Weights of a small transformer language model.
Architecture: RMSNorm before each block, rotary positions, no biases in attention or MLP, untied embeddings.
Training: a variant of Adam for these matrices, 701M tokens, 10215 steps.
MLP neurons of a small language model. Each row is named by its layer, matrix (gate and up: input weights) and neuron, and shows model dimensions 32-223. Each number is 500 + 50 x the weight over its row's rms, rounded and kept within 0 to 999. Numbers have three digits each. A neuron's up and down rows have the sign that makes its largest values positive.
After each neuron's rows, "fires on" lists the tokens most often at its 100 highest values on Wikipedia text that the model never trained on.

L9.gate10:424543532434466544507540476510487437512534475523515536460536515534485538572445438497565456363523511526536478489489536443454429440461434513529446586404534469590509479544553477501530488448369511443542361421474471507528551554485543551540509505426453466490459506475427517569595432475484510455439537441467470560554530560531443394426449541484491464561445510523478464484502491578555410433573524555515497427509541522444490539531438448529457476506513516548422612582553458509416525510355502459422496515578532539549531530478499468464493510485524531454454506539462552629531507545402446522
L9.up10:533477466510462548485514541471508523577548511457469528477532560507454428408403493401540531394546504526422445524379506469499507536592513435481406432468524524451546465556457542508481481546488511550460366450512468522468519496469495510548518477475422403470528585518521431561573409502442406405491480501593466491517510487529509462560551472552509490413525563463420464491464567477452530416510431471537551490492595487592519489575541457572361508499511525492450542511510506465440522520548612479538490562479387542542475463516497556446532581531448609501453561560488499533439520471495425531
fires on: " ", "19", "20", "–"

L7.gate207:509487562477525491501439472466519526537440556436490511540474395428509541481503522546442490451516488485433461532471389582468496479527464602406561461435476470514461580509475552502462513464493382435400477472507503492380479533504518525526516375474486435569501574615517614518486629544430433509493543560477451422586484472535488605547436517542525476507471559492492498499497384484488545435413502558584539476450591519501353521565431428448495475609451542496544572466432488487532511502484476497474445556473452446405465611516519414523509522442489475573577489490473535446493547584492519495
L7.up207:536482540462564444498513461584503415438509591452411397489581446501446498510534565473462553428552479474471494464489435557525501462522424406483569531481548449491414533433507524597494484472582421482468568544454517470484530442497417492505492586586495495486559432487495572557505560546433434516411501505555480506503550521417652494531497477549529533468489581515545457484547473518503490470528514467504555566463492515468581520522453544472434464539496468556565536498503594536553508489547553490547431521585484452527516535500602506449525624552496502597570506438520477485365461444524379518
fires on: ",", ".", " ", "12", "16", "26"

L7.gate629:477561393359407387527530589499527544511573452519544524480458427441506564502513491459460506439553542434504532552493559540524539484494488549518455454538476520532559612467536516490453539506470488531521481535460497507527491516502448468436542587464563437498458513466490471431498541544528518500538443538547573362532472495459554526463510501540505555557532585641533550555410512474507504526455535585481534523462398557493519459516468468531528481562514548418521527557430556520505442532535407468543478460525470588478480467530539474542574549435474525544537380433577537456458510516464558534
L7.up629:456541525425543465525566580524530443455419485507539401473571421510560474555510588557502527532541541520483498425511461551535436433629508522532423535552538544451447536495568527574467548447417532492560557533384445506507479448459393511515536551369517348584417533479444466456509498487551472452526417469518552467506473500484529497495517520566535421521579503485546517468521448496447458569489500507453486568521537560468364476517506524485489455559581469474476465524466509535502477520518615451519591530440553474504496424515465552476448460536512519487446511478484488442444560471508677478
fires on: " in", ";", ",", " Stadium", ")"

L8.gate208:526459529523528360414505547398496513553594454487450518482478459529490479465436411553505546485497500446500514494482441485572474456513529384473506541408401483549439495543435424526543443436501546513440487544515471508506424465420595510560570485642424529481485471544404446590504508399534547485443455498473522489479441474533563542529467500418497509455474449588465507536505509433421454457475395486482508530507538606594514500393515597421528463466509444515491484542503489563532524593497428490537546535470567518536492534467600516549458525473497560484449536503445457486501476495564440584
L8.up208:499492490549460373563563563424484526601494516493525522410448436470595457399512506498479531492576472420446391524430503513529498460532590500518529501533423451546586492491508519534470465479456559563542517479561570485536453550517464547506535475513481562508498602460509472451443463485484548505431468460599529447460466383531446420532529591412474454460464537481377537582464577512468527380510511604610443596599437523601468472512490500501499490514552448523518480464558449422572543568499502464440482540482545550588568548583471512487525502528492450485535450465544565568567444521546392444
fires on: " ", " |", " •", " =", "19", "–"

L8.gate110:486547493437387442512469521459553554500494437501545521434458461499465578468529467487472488468510526452474514484467530521500577443499408505579459554500397547582477537420431388431530403490501497393511486525500598479401525488493446559505519420575511451523503575610516555428511522533457420496464492509485447502540599474478550580441501549637568533516537495573523515517441509384504449518489483559499487428562476567558512533542471512459575506560535544521529551514567507469433440436520515416494582529481508596546409527541499508525437530429467426513604477473450504511453473494429538465
L8.up110:559557515521511452475391591459491480422476440491459520487542475540488508395496506537471503510426464481467494452482497515590508491558513397531537454475449553573476514499487537414586542489614424410480527517532537434498472507526448521535495522526556540488495509541500491436583571546521447518400470523509465497564586425468582454505564561616497495520615486463585432448588497512482411561485454507534480514504516533458486546478458433577434401555423451534477623502550623462409505478470556475476454452472492541495595485542459465494460468503479477480540529444463517523442426499546516512
fires on: ",", "),", "\","

L8.gate22:466541447448578551453481469496652448557447489547455493519488505455525505507398527513503571426432570534421448540450550456480528499512530473458517578449506491461582428542494487424514574484537519462471407530483462473426462530416536491575513516522536476456523504495444479651466553527475518518519480497474596439456423438585477475524468501543501507629588471536538419444503560539431514479515473454569415532430512480603478506447520391481475488564572547499414468593466473453498541495467506488518499468514508547566643611487475532565521510464514574464365500467537503417453504443503567514
L8.up22:488511505458437488498516576456545535540463510481537406481490479537439498463550411456461485544486520490522521440477582453521531404459460544569444482539405508478464536507420578565527565531481454505423483440587465476582600511477519487562506520491443503447566538488462419525490619500464447427523462488567572441518454466460445476491417425540425503473542458447489594549540573461412430436441613460540498410578551523514449556482431491494449500530519524539488499583441479494567521523371518574492422567446497556503464476450424464550530485400507490530492543500521470420531525558521472504
fires on: ",", " as", " the", " \"", " and"

L2.gate607:558463384512488485479570451461617496533361470557583546500536407526509438389399441532485491451432537515505474529534498494519616530471544550538583476609351506523462498490495396516484548582480539485395497491492476508534499523558478435534520491553495482516563552527447518507552537530426426456504390471504518478510455494458519570413458547523456566528501462492477469433511512477483443485481496565566479519467461531472519437501489504477483557569484513464594584424495518482449503434552534519437460512545586615469544507445429543471450519551415483526580406526421535476478466601366472547
L2.up607:517404487462463494492482513621418465494503434582457558455516544477445511469428555579438522483480545479533455451564486582485510527544489458514527441532440530511486424430498547555614508455517551545412526417548508576486527470458582542589461453470554494502529435477493612468505537478572490484425489509479516517489408526438426552469435543562526466521414566462597462426567456467563494502427538524530488551486434554524552462502531617464415512515463508507484480476475527486501430439500539526459473503408473518402616478440508440444413408461444558514562449486402555532405438486545536506
fires on: " in", " to", " on", " by", ","

L8.gate107:388589546511411462459531477485528507468414428476506581527509515409523505490525558462520513585431523520512543584579494477562524567514497464576543433534420368642458459522540478535532631525616555516502479434554528483483432518546518443476484488431524492436436580569452464560438492464455452496454570469468520442449526552555439551455411514520409537534432459594472534575439476471509477488432458478579541520494542540587620532452534528410599539522451504504489540538586488489467465501504522425478453487532460475481493503447417537513498526577380481566477492469548522504432504514473498444
L8.up107:495496544562488512492489559490464494541567436511448565546449455423585566497445487410529539503621456568484456474512547478528459546404475524519508519425607579498466551513434549574462417587508532445453519539519514448550513541484419501511540502513560526436579505499458386537488505514558481475536453554564511477517505633468536428494455424579477481569577483446501389467496518497499614551561575541488494497548515531579523607462563535501431470429566464489489499388571479500447507491472394465531440515599497491538458551421551491470520501461538487533455474504571474500429520556456460503
fires on: " ", " or", " and", " that", " to", " this"

L2.gate343:475499498501465474443560577650609435518446446602503448516419432446371410450467565537598510523464548543541511590487485513545541488436537398467382551500524492459451537522515525553483494416535443439530506457506444602440457526468523518507520503452421407494490439443442560511517541443452523487508442483533549475438483427440406522474537486528542424447467523576536501491527451424512442554460512493521532487524546550505531480521527558554477536534454532486445457535541519485538460521600473421472484526488517501492472469477414509506427524574465519477487452444501473377481583448531526477
L2.up343:533536501577489541379538432492550599425488517520545486489564502464479447579458542460460500539499419438441549384457523554441623498488446570439571499475464506520466515572548558478475541579544531371477527576528510426489529484523504530507494575541518502443684394482495489586547473479377474549509527486474600510508456518481465496454602428447574547453566479498522523493534532479476499480463447444504479480555481491411516447362566563476497527540527495539534543493481452484543466468489428496523446590511520522504415424430543497491507594484487459601534345508422493539558497487518505576
fires on: " ", "-", " -", "or", " −"

L2.gate252:530507522412454502505504440553516480529522472454470507443441465514447501508518589556512525446542402507543410543496433583480516550582436425464496456393565447464491430515544426456509420426521457519462497436431541590504453498445523460578547472461474475587511457548458506581440562518518490463422500542479530417515462500544509511413524534474459454393480449464520514412437437546534453513510477420529555601505498557438503503520435461496623506417505525551489535625470472560529561452490512426525464530440529496519540615483529494482452532468516591451530395498493440415499453494514516532
L2.up252:515610470527578562449596460423623545336502530502578538509524569569561502508566497480426465539516461455528507448518513541526515469557479499482548527579500501436451549459470471462497496588578552446503579521534480404564498422481512456530523523543630587474527469477568458419454516557483498534458508510609597404462590497510557519418482525480550479601509557432477493498462451505496590462493437459477390474460464526506454631518553501400445486496418503503535516453527561496433484521465608471417483597552488537503495393568453456513501427511490463496454486490486480537530591534534519535
fires on: " ", "-", "20"

L8.gate325:463485499515536516529538516626525470545563411427545500518524455511559532543508468514466506495570475550508595483599480507605561542528488540504544586487466496589501460505507489544428547420461582462473475464516506520465436487504510477476581467411476503665547455489490560494518571459548460525403484452445580445589495510402561407579497646527494544531535526476435488495525583529502428445533443482547504617569538512425542481562491510591493579587533539534463556454499583516508465482455461575523470447576507531447535523487465483513473532457544482447416399488466499502466522662510487500
L8.up325:415503472478486504534551473555522534469446434486475484439517508461493554499466467450442544525436488457494442483545418610455534408542471517528642542522410464492489502445498482411492467491583544476623564545441482469408508484586536535477559450558403442605503501532436556528554460597475493518476432436463521513571513529527488457458431624509586469579508543549504452591567510545511404411522440448592392515529584497599545493496472464473546506534506479501458597456563478430392500496542567496453481472481544453552535466498417511493508471616476492517513468411477482545533497513539428521
fires on: ",", ".", " and", " Mar"

L9.gate388:489591561453506509541551538467497463538471445533480446488531390557433427491449481500603465392440505499576493565537527473487532467481525579481556558462428514545408508505542464440501504433488409422567446502498422536445412557481531479563490497428509444571474485494486549522538452516494449510552518464516461548556433523453514476489485512562472488485516542591492579566522475490528594466398494415433490443537544487493524385489575459472495552546400396546568413447539500440473490521420425417517442369491575473612484527487405482459507495579429532467478493502524532492519463503541524607
L9.up388:532562390491416475390495487468568625485416548495514555490585548516451504509457480468511558500455472462606512539503567398509474465494475525489572555470410494479473507524537515479504573368465515546528516421585540573443375506491497482568493442475476449503476446465466451531442483522480552468570468536492525534523464532421439559550401454480551487432539500456428454539495492497409549550424523430514466511522540507436444511410550453404426489356553556481528467436472495436520525590433596454607476450592519608483422529476522504531474575524503503448454524501509443496446544475496462526
fires on: "19", "18"

L9.gate63:489632412473467480510463469443490544394409497430491463496461385439463502488535439400527517559497529571516530517465382409480588445517603580538603517566535499363482493486558463542510543495583481535452523529488534485435495521529440575487485473418451430535452430554441527484547428592547396538565442414432525473579432428526521466494528578614459480554507478440495486501487469470479435450449493525478469463528621483535554396539514468431514568563507549492520539505491466512471527535483621441573535484465521485536492488559500538477515480516465487492477468524477482523443453592439513488
L9.up63:504421420559469451494547463487503510468465491427448615407560457476454603421490511492454490597526486493477527500477516466446595528561468555531485532521502500491475566468528534497597560515381564549564558476549485544450474507505513469532465472485557387576513516558547425508514561491472452464486493552432528454493527566539539451478421467544531511521526558523603526496494473503530556406392462440502603456451474489525599566570577426492471535503520507491517575476482589361525550549527462514440497508485528591602463446476487534420411526507534478445447453455605488488524437478508498509
fires on: ",", " February", "18"

L2.gate474:420493483435550533503553441538496536607491507498530536439471489506481525482536571569529485463464536512509486600442412546596523465517488512558505460446411476530541408503462469415573457421470461448451461535543520504474437502526464527574593480502529464495547497453373457475589493568478475477503538527484483502508439431473566456481422520501514544506573542513568603479509475470402554510502496377564366468442543553526508460517507427530548483595525568442577551535582402467448468523546542538450421571465526495454477523408503610566517551442386617458546575496520469567481486524485600456
L2.up474:467452620452427499478511517474412533509548494444459497476498539570461531533487591507508532468453508512519466554501410524483536521477513502553524438528447443486475456490430509511509486454543493561585386511481555505531415485446534519517477512485493516404546460369489454492550520470461545512512505523526456552562486536567443386550552567434463494550554410527575495472536543509464599590516518382572450458502482456449487526536570530525546452583488477438512491438474473432533473498573528637519527535523447459404444452511589543535535562480491535457519649437434473614418483453527587444
fires on: " States", ".", ".S", " US", " UK"

L4.gate571:521525539501553459439567580555519501518422424472516500484465408448485506461507564501514525448486474551505590443478519572469568513500456516550501510484408473550580520510470576498481475549518486453575472533468471347508514522510396541580632494506580496548476528510404552498598553426453452508516506510523570455461465538555565585461570416586544486598543427580457448535496532501468391506423500538443497555513510524546523481418500515457570467468429515470397568505518580539501464533551532450551475534536430505557469505443394455547432494473515536475440486530383479478518436521468474560
L4.up571:492533456545404524435541502442454463490494478473428522544482438491430492582503471370475521514486422495477466508560466511503547620526504562462658479476454503491548512536524474558447572524541467477529533549523568480556559474431522477562525493487536569454476487580527477654505489504436474560554455599580421462481495613501572496510491399452510445614524470475500567550458437547616562547486447517445499531411507521531457526527478517454451486600544484547547555587597538497490562493471404536507492616592455547505516510580536554616512504423430447517553557486540454446447584414484521530
fires on: " and", " or", ","

L4.gate664:543456482498494533480598427561558403554514442423506479480494537506510481532522499542550374516612507484524518537482549475557486472436451472443452560361403469533460443530535459440495489543469509522480481498541447540489530497495534437563522478598487498497427580419469537427519577553480518540400449471510504463516563485455595507611536540423545579453581536539506459504478503520342465469541474441503530473526444527531527509450541537454502451539477538478549531444467511475577489439427494444422456539485466512444470434516505487490528459423434527555523406522458540464492441416509582570
L4.up664:514491522485454441547596583560476452570509379597529468523502623525525408496425547422517450440467408588511564648489521492502562502391490509534514569487520461532476544512543466495395553575492501451563489488482493468471445490431467466568500562501476445439576497602475529521556616487471477594485489476479475440517567542526502542604481391499579448593525479517543483422461404567443476506473483501510576511449497516482526463435432522484565461602457516533541573420577507485499470548527461473485528508442512483503487510555511369499581497523459557510381587452537533508442511497533522506
fires on: " |", ",", " career", "Career", " m"

L9.gate503:470505549528505487409511559519594561568492527461561478458498463481588575598530440490560458520409510493519486456405519471484495442540535530464477391526470422499598497506539487466478581487501446539504448454535540604460498515487514489589412535463487501415538579446502433513476416471451507543467537471602474493381467482553445488571553515492567530457478420499479493492499611535545547460510498399563595462464537484510461577498492508530496516473525534527414447532406447461437496518467534447468340556470454566477473484542548471444521435453505536500481467532516460454472533435604485477
L9.up503:439484507465416537503542486529585513492517494374553449483508535453587576502421513596622605380513535513539446462491525559520544489524511489527434487384562528503561474589535506493557538496451516521456549400515455483500590477365523552561425472559527476503472562454499463550521538466425465405481524551513548603467420476548474465549586429522526478422370531467536501485462555537492546429546566568560474398502595472528588562489548466559496521517474520415502499567484516425515517559525454532508420429521526574577480509480538446499508500481590508499498542516512567420474495487547451532
fires on: " ", "20", " +", "19", "–"

L7.gate685:566580457417553519565494464525511502468463534439461453558422521525576513467496442484488560531466573460513479504488407508483500480442579463515516584559381503523445421548495407467586404443578499531457469522446554476540543484520534539394497459559475566492475505541453451512484531540526521474489520429465513561479468565499462466496464471532439580563513535653557503531475513469485511361508519497577515494466606501461521439499562476466502432610468501480495581485467524498551422368461511460420377474486470503509436433516388493532429414578524491491609431409511495461512515457450540511
L7.up685:493434431516436478491537474489505519420488452444570555436476531586466527504459529467468485476509468518565472485520510440547521479486432505530437520572393533493538511543449562480537529474576415417565576485570433462424525499569458545541533503527486532535442532472466569463520521547423514532523537454518571408511478544419480431458344427563479502517601444408512498539519436438481530451425536578497522503404430496508521439438410589443444524517413528552520522571536553441542501517526528430555475497495521568527474474560565407621470499460446462558483553470434461398549566517513525549
fires on: ",", " was", " is", " and", "),", " as"

L9.gate563:513547505545570565546451509368503515569491475540338614415503536464533526467548519466490499501499631607507478557543540514486517538495513478525510498608533486506561489479581457503602485480486544490541463501452519442486564532405459523556499540387543505579485555554540527553512538506499518422405423479470593589481469389469544509512483522450524460467489566526605440490504474538453455461407577522640408576496416508501472497524461455428469434593519544553476550522433501522577577463532562470470472390488450467488489482464373545532506538510494481513536545422456444535444473447485470423
L9.up563:645491402516500549478522466490513553421531379424504546438495481543515555596550473532469435467546601532533594435421474488523531419470452468445545551546427414433481504494538504563471509528480527497521449564471550419468576502470543471532464475497538426471449561451524496468554548465439473536467587510515529518513543571460431412460432475568472579550422441465480457519544530559437458525426538498482415529617550465462601435436425550412472398513544531583431522421480468566494551473493556505549621497535533568488426490436457532466482505501513463529523532518547415501517574530521453538
fires on: " is", " \"", " '", "\n", " as"

L2.gate200:496505516483431480453486413507540550529502397537612442475566558530481507474457470489512437514554490494462566583474526411521477553497451406532600447498400505481572545575632525564411483496593560482517608538419482480498464530501470431573558525514542488591465524494549571492495419501450466509498472518425395498452397515455398608515479500463491554480494500519447509561520516500481529466497465498542525535456418540421503440444471532573424526429489476449452442544408471509434501500543557451540444461453485524530532578482487549511560573484427470454527539488483530527434519530468502567
L2.up200:497532479497553588563508486483534515526425449472437525505465540546452452529512569566536463594496478452616499511500504564495488483525492465532454608566418565455489499463518484519465443442506532433500532470488421517420457511498449632479482456575467572547486459500483516419514554502464548545388539444545456438515563524449476485442445545500528564488552559515594625536444455345511580418472539579535453488412529489599499496500598453533567433563481517465563526455540499409575453434450512506482462526490654477520379489500541429544499502527462578483509586528501526406412484489512539532
fires on: " not", ":", " particularly", " career", " also"

L9.gate9:495469529555510435472438596457534567443491493436457504365426487553504526564531534522455478457386453517508479465522505455527453497499518490494520614469522512429429529521541474481570539408493433478511524471570494553430494579468488547431574367340476505480538489592472629424490488564518480512528440546442483472566508528542511464483453498549481550519460581491516512470445445404510489465523525541614512444428604547567551515497395423446540635548571453518564515521405547531577442556506544444489476501487464508446538464528432425542493559481558531517578466471540446527483548491381615483
L9.up9:427507496474456519536549422606442377531485404525493417527415480490588449459541483485392461446465507466622547485537520461567468541527510621383507556483522507452441514497539468508496368535443523545569575570444457445522440548552432460502520462422559566591477533505481495456517427508509452548479486445499485541526536594503519491491423589521524511554586500567536506456587523469483514526496513415393543506503470416544391448496581493474498497446517544414547488469543506431478499462486591509514554464521443444526467375537444519497477567544539505481512532498523572489423530531544532468
fires on: ",", "19", "18"

L9.gate330:547517537413455483491497573524458463471507475591506469508582463533529567573527438546581534512489541498568486514590447463548497496359442403519531485449600371517485409456386480573399483525390406559570450529494413468448481541517545484494432537561543463460434437577491532562510513561492434538519509561498499452476530506457550432524602423532567555495516598547476515465532407494515572479525493462455491531474480548515506560468546519442536508426447513468471466532522504550587414562502453521550467542516534487516480598447551590487527568484492483483436590514423491537547480548532418603
L9.up330:506472545452510444553543573548594527602495507397534613396574470512470456436525491522540517530569518548537592592537541446452582467495472465550597456487469413484547464533543528533439470445508624627578634526432520518492414529520517546518486557499459470479560581494439527527459454459474551529467509472472433470554538524436574517548518455454509548560541537483483414524589561517432447507598537517477572536517428536570535459379531536525550513429449488433457505507489555477524500550438465501569467457485484589580387527555463488488555506523543437499446494466502463425440554392510356487
fires on: "19", " ", ",", ".", "18"

L9.gate703:397475476376469490570480597507501482490535542477441455425532365440452440527485452476439497440507494485450525490551444494584493480488468432468533545584503542516533508472527485474551520525459495467413494509555508449500462539568464532424588497500442468473503587518415493388547430533523495475516403478408563490507541427551615474491488589551471563587488605557509526491469423491486533611483419555483502536489553572552516450467552474393474610555577511529496559537446508469577540520461450455523545576564480505496455496512495485404508515529539517507499418497496526477438446537509604519
L9.up703:476402496428487486513558489460508449412475431538426496475504471498487467556512544438535505623476519480579519555532444484409400506575596551476489559514438467475488493492514534530483494494514540531499534476456600418530432560542432530458525551482535457532514520545428557396482524488540483440422422470452508602560450533431474446504389548614496430569530555586505510491404480507464426442521502460524477461512487466498479544545564506451513499541569515544557526476427489480365504550543414432559480522548495460476450430478465555500413462528519501550558417476405474435425400520450475502
fires on: ",", " of"

L9.gate347:530480492471427441467523608461531577461530416487583488515557508582441500501463457553541535537494494492577458533542382496457512509489461527491620465601424448578558411530410493461456512454437527589468502461450422492402472516440636491499554549458539583506515534590483619545509495531523523577501489500507477487406525542425532484472532482545475540431429443494522580560469536529520454476496511489474476505615431477533471523542525470504447515407459541522435601570484557429529470449533498508460421461537551448491449539463448506548539500433443576483535557543534461554538575510458412525
L9.up347:480349432440459509578590556453465434459541505477474481628454492547528506511406426499468522466481474499490487514475507557562459445438373446462508575644469468511513580507526524426484475562562463569525508540530506558447381494553489530514434447523507471440533539455384465529582556445578503486474428392462519456449454617461432493522475446541519591533511531428471529562554539576425419496486457473497414514451575465523504609451577539499514547497491489547448537599485485543527490479503495433536491495513507557597545529491548429605522491364523496514540510480457416466503419506534503575
fires on: "19", " place", " as", "18", "As", " "

L4.gate42:557545369441406446549490500562535528571457453481469501422444513474436514437549448541487420463556451422446485545452501457582603506428466518563506533484488468487500504465476490472507477541478411439500565472554496439501509479527451447521582486441448563492517484556488425503509541492505529550496531511556497449615553511599512626494422614504439493564535564518557508491484509508484471512510465394588547500530517532466522571509550440509494415603502582455531565450460502514541530446453501512460487526538567504498496469532470492484507449440427460409624444451473447475422537513408446538
L4.up42:449573499464481449572466514463507386476431595551514492519450541473550541524511465473431506483542538515401556524470494604584418490510456488555589483469417458545510502441512535459512451468587405489463537510504553454497535449498499461538504481562525445517380612447477546574555455529589550521497488518525561423524465554509519476472552599455438413516606626514399435482458593449477498558465579418463592529552483468532476444539524525456511449459520501540472552577435565551499553454549529487491419566553506464451446472498561538534513361437571524418530579542533483501490475467444459589
fires on: ",", " (", " |"

L2.gate255:500512481557472503495527488424504630555446477535503540508533398474517476556454547551584423485512550455485568572489465476550492519551528534447498541542542522569512444518605575499416430479461541552559456464449511597538441500442488432639474518478471524561557556454444549504410410429465462526449417491427404392483466503441446489536494526544455546446514501428407551552538489402446534498500436572521440549445467555468530527457475518486432533471551510495452469533479508460447440472487553470593526520586477587546580495400373578565497507491455561496553494610522464518397473502437473434
L2.up255:566527539462501493465538520565523482515564597516521523465502480585465500524522438628510499478548480383509514521540498469473549585518497546592428550422542546533530404467464462516539464505506518537509498533504562548511454472605457427424574469493529501535534551515524463534542517517498545522511594550600518505508494532485487501585427425458529484504497420465419515469504551384519504469572541510540471500492529525529515510421470388521506439342534479523547531415455459507513503544576466465498538525577578560429508382536497521528458512523420508389411373418506411448568458380447440545
fires on: " not", "'t"

L2.gate632:519567518502476491473509519583510493480522423495412438448457539438528489427476409474494473537520552552485489539522550447535486544542530371450515464464451540555497542533589516455501599486474508577539499544539561490553528560477427496450498465593373446468501432476480567481537448456443411448518475525498465459497507537580592519458581448580564515455495454546571495494549561514435628566514412500477476516491482508425544490435558511543420581541542539551521441449496452500441561428459512528577546517517458458541498521519582521470501526518513552524434428494485556510434552516531553483
L2.up632:404547579444542576426467445504563506503446484541430497496525516510479457599545517446555520538481381413478601475543489504456538560515579554412573511556477438501495438411589496601408541449483529464455513549524463425543538407507551524485579473574477546451551453510550575511487506485485572509540571461540602479498426460464498497502519442455525522626491527452444452545562467408546426459487564509639439578531501541426520526532434526502510475499495542474438530457508496480476497537472497465534475510606522502479552546542481484427554416528470510487559498446417497555536516430571373583
fires on: " +", " ", " −", " .", "–"

L8.gate294:426543494529557477635428451524561537500523465387496514557525472512558504466606512519498489547449526576451454458472485484468473513511439582551474481531526564541539517430478505525438479486489471437499381574444499613462478444547483380472439426514532486518486417621532482467460559487521505450425468493466459499527399505530581450533509468496468565617481551547452556495420509520551493460526489515576535519512595574515510520450482452498458550433472417495503497533429627469430520499512486426525591498454525500552498461578519522432460448461415498594495523484499445445495556453521415525
L8.up294:555526494529494508525501414445504548431476456433510475470512489542510562592512560519444501559560523487457391567436495507492564542524507492445570486521581618479551434474486516586438516518531547468570540454529478511383574442453498446535548469523440411468466497524562585552572538436572540537543573544418590417561433478595425525519473576472421508534481502453448462480459395426494514523498552472537483537545624527463491539517407472419473506452518483523459499488497473491493472592488540510494531553477399544585470513547437471452576425427496482510392511508629509550481501544399469446
fires on: " ", ".", " St"

L9.gate179:538494484551560499438436539470377561537504502559509495459484396481473588538570491489564420429519531549473498518493416440555564455489464437505496568613495520515443467461500465525494553542480565505530471452490470578534494417428440560476523552602532441511444518592451460443506473437438546466481526583473413497544550470473508523448466451473493554498522551525496509459506545517458522558523456477578425480527575567561430492476468467411549471502501518498551517575459488561512557565466493462442546512523462455371475494469492410478467447467459507485532391501496579546583564529480524511
L9.up179:515492473570509475517461600388464470580508470496468461459487488484495489526511568489510443461458476619497582506431507517488499471493490519490469577573532528477385517490486484627468549510481407435598446494401602544504450492496519510467449540493521471428579421531531497493480570445572497529541510421567424517493568517582462567538537510457522595471493415560465379528445558499469536477495596513503421406528602438514396533536513526513553437583418407472488542483470508496459561557498476512460490511458452472407418489557508478533454496486456425563431485501532521474467465428544544479
fires on: " |", ",", " and"

L9.gate307:560561454523421466559484523486597459519476471519625538382505524463444464530355369419539480573471429447560535545477567474506474472464518505438487489432504476492503417446488456434506479531437461413439515588528548560535461532492550549519572543444528497466425411576492492538484578508529461472494558461494446498517545454544415516485515411522505572497507620620492555454439510455487598442517578561543568476504496497508529514523412557472486471466502529517457425594471517483447440528499654544490424572468492529447556553368493538442422540485457481461445429497512527574499437554565485593
L9.up307:504401562497396508543563525443504517563505520549598463446476490601495496481589503503526474532573533454589502514525535529485524466384504423533552447555535566517440433527434529443430502468413539531521449463584511518505459430487518542531516449485468504470518484505554512429596618496444547401541556429506487443500520454490460516469531481547574491494477522512625451613481520586442520415485474472410470510560528498524504452403451460473481559508515462454497476418462484442556497521597531523465479514453447578511512487505501429462515467410513457471441469520474594493473390458463474482
fires on: "19", "18"

L7.gate113:546441495522472419476516487489446535520480450525469576422466476513588447590561385546497537436533537560494370594506514457470555539423572481508460457519474452513515461487535475463473558474532519465536465494528474541557492455560463509494534500492496451510515506465446404584525509586452477599550530565438458401462450562555549498590501534461511550491547496465577512487527475427522407480449448531580584429482565479601456536509396414449380546426401462558496473482413455496543461577529497480518550533553485551510428493504447479410443452479511501532457496547584531557486564446432536553
L7.up113:533530561544580446574532450460489610496546565462494422531485503495571513541551551439394506432565403492515487491458478496548534489470489508559498540555473292428472529534542499514474549522490526503518539588451541512502450487543502528517499490414541402542447524450411491385527502516431468466458442505528420604461565465498510531509517433568559491535554408584460449589528494495512515544449545500536494501526522458482539584451435529438465508558563493463643458477559439481497426507521514541506570530519525444480488548448468406610547461495514419537483526562494526512477625487504533372
fires on: " St", "c", "b", "r", "n"

L7.gate248:491539382503580543461557475465522520494445444527543518600477486505434481475534534520549468507558545500381567523534533514503490508499474467407567488502499510496550429529479555521534501406561530409502506484558603452422502552551430391465481433411543467488475424504516531440433562583564433545391492536526489396549484493544538453496497464531374553483511501523451554551520459526509472419551462534467408569551462526533460459468563423410609515474505449498504517585518444398491507527522443378525454576534502429519519502458411474561424427429424469498515534483515369543533492547496477463
L7.up248:490502510568591488440567380478544441586441424443467488489502557484575385398469568499442454594503540518509582443459523571547487464497531555493517453448472496514543505507485595422423522501513563472431516504489536520530494552511507475476488586494540538523556504497485367551527420474476579534583544498461517450558380514532531468570534508543522539542470511562577522543437541453537587590542533497564609486477468539589447546427510508457442487496436495524537535541486455513493564556477400448531474494472557539532518469333553441447565464422482527547385472481533503546519596492469426541
fires on: " ", " and", "$", " or", " by", " +"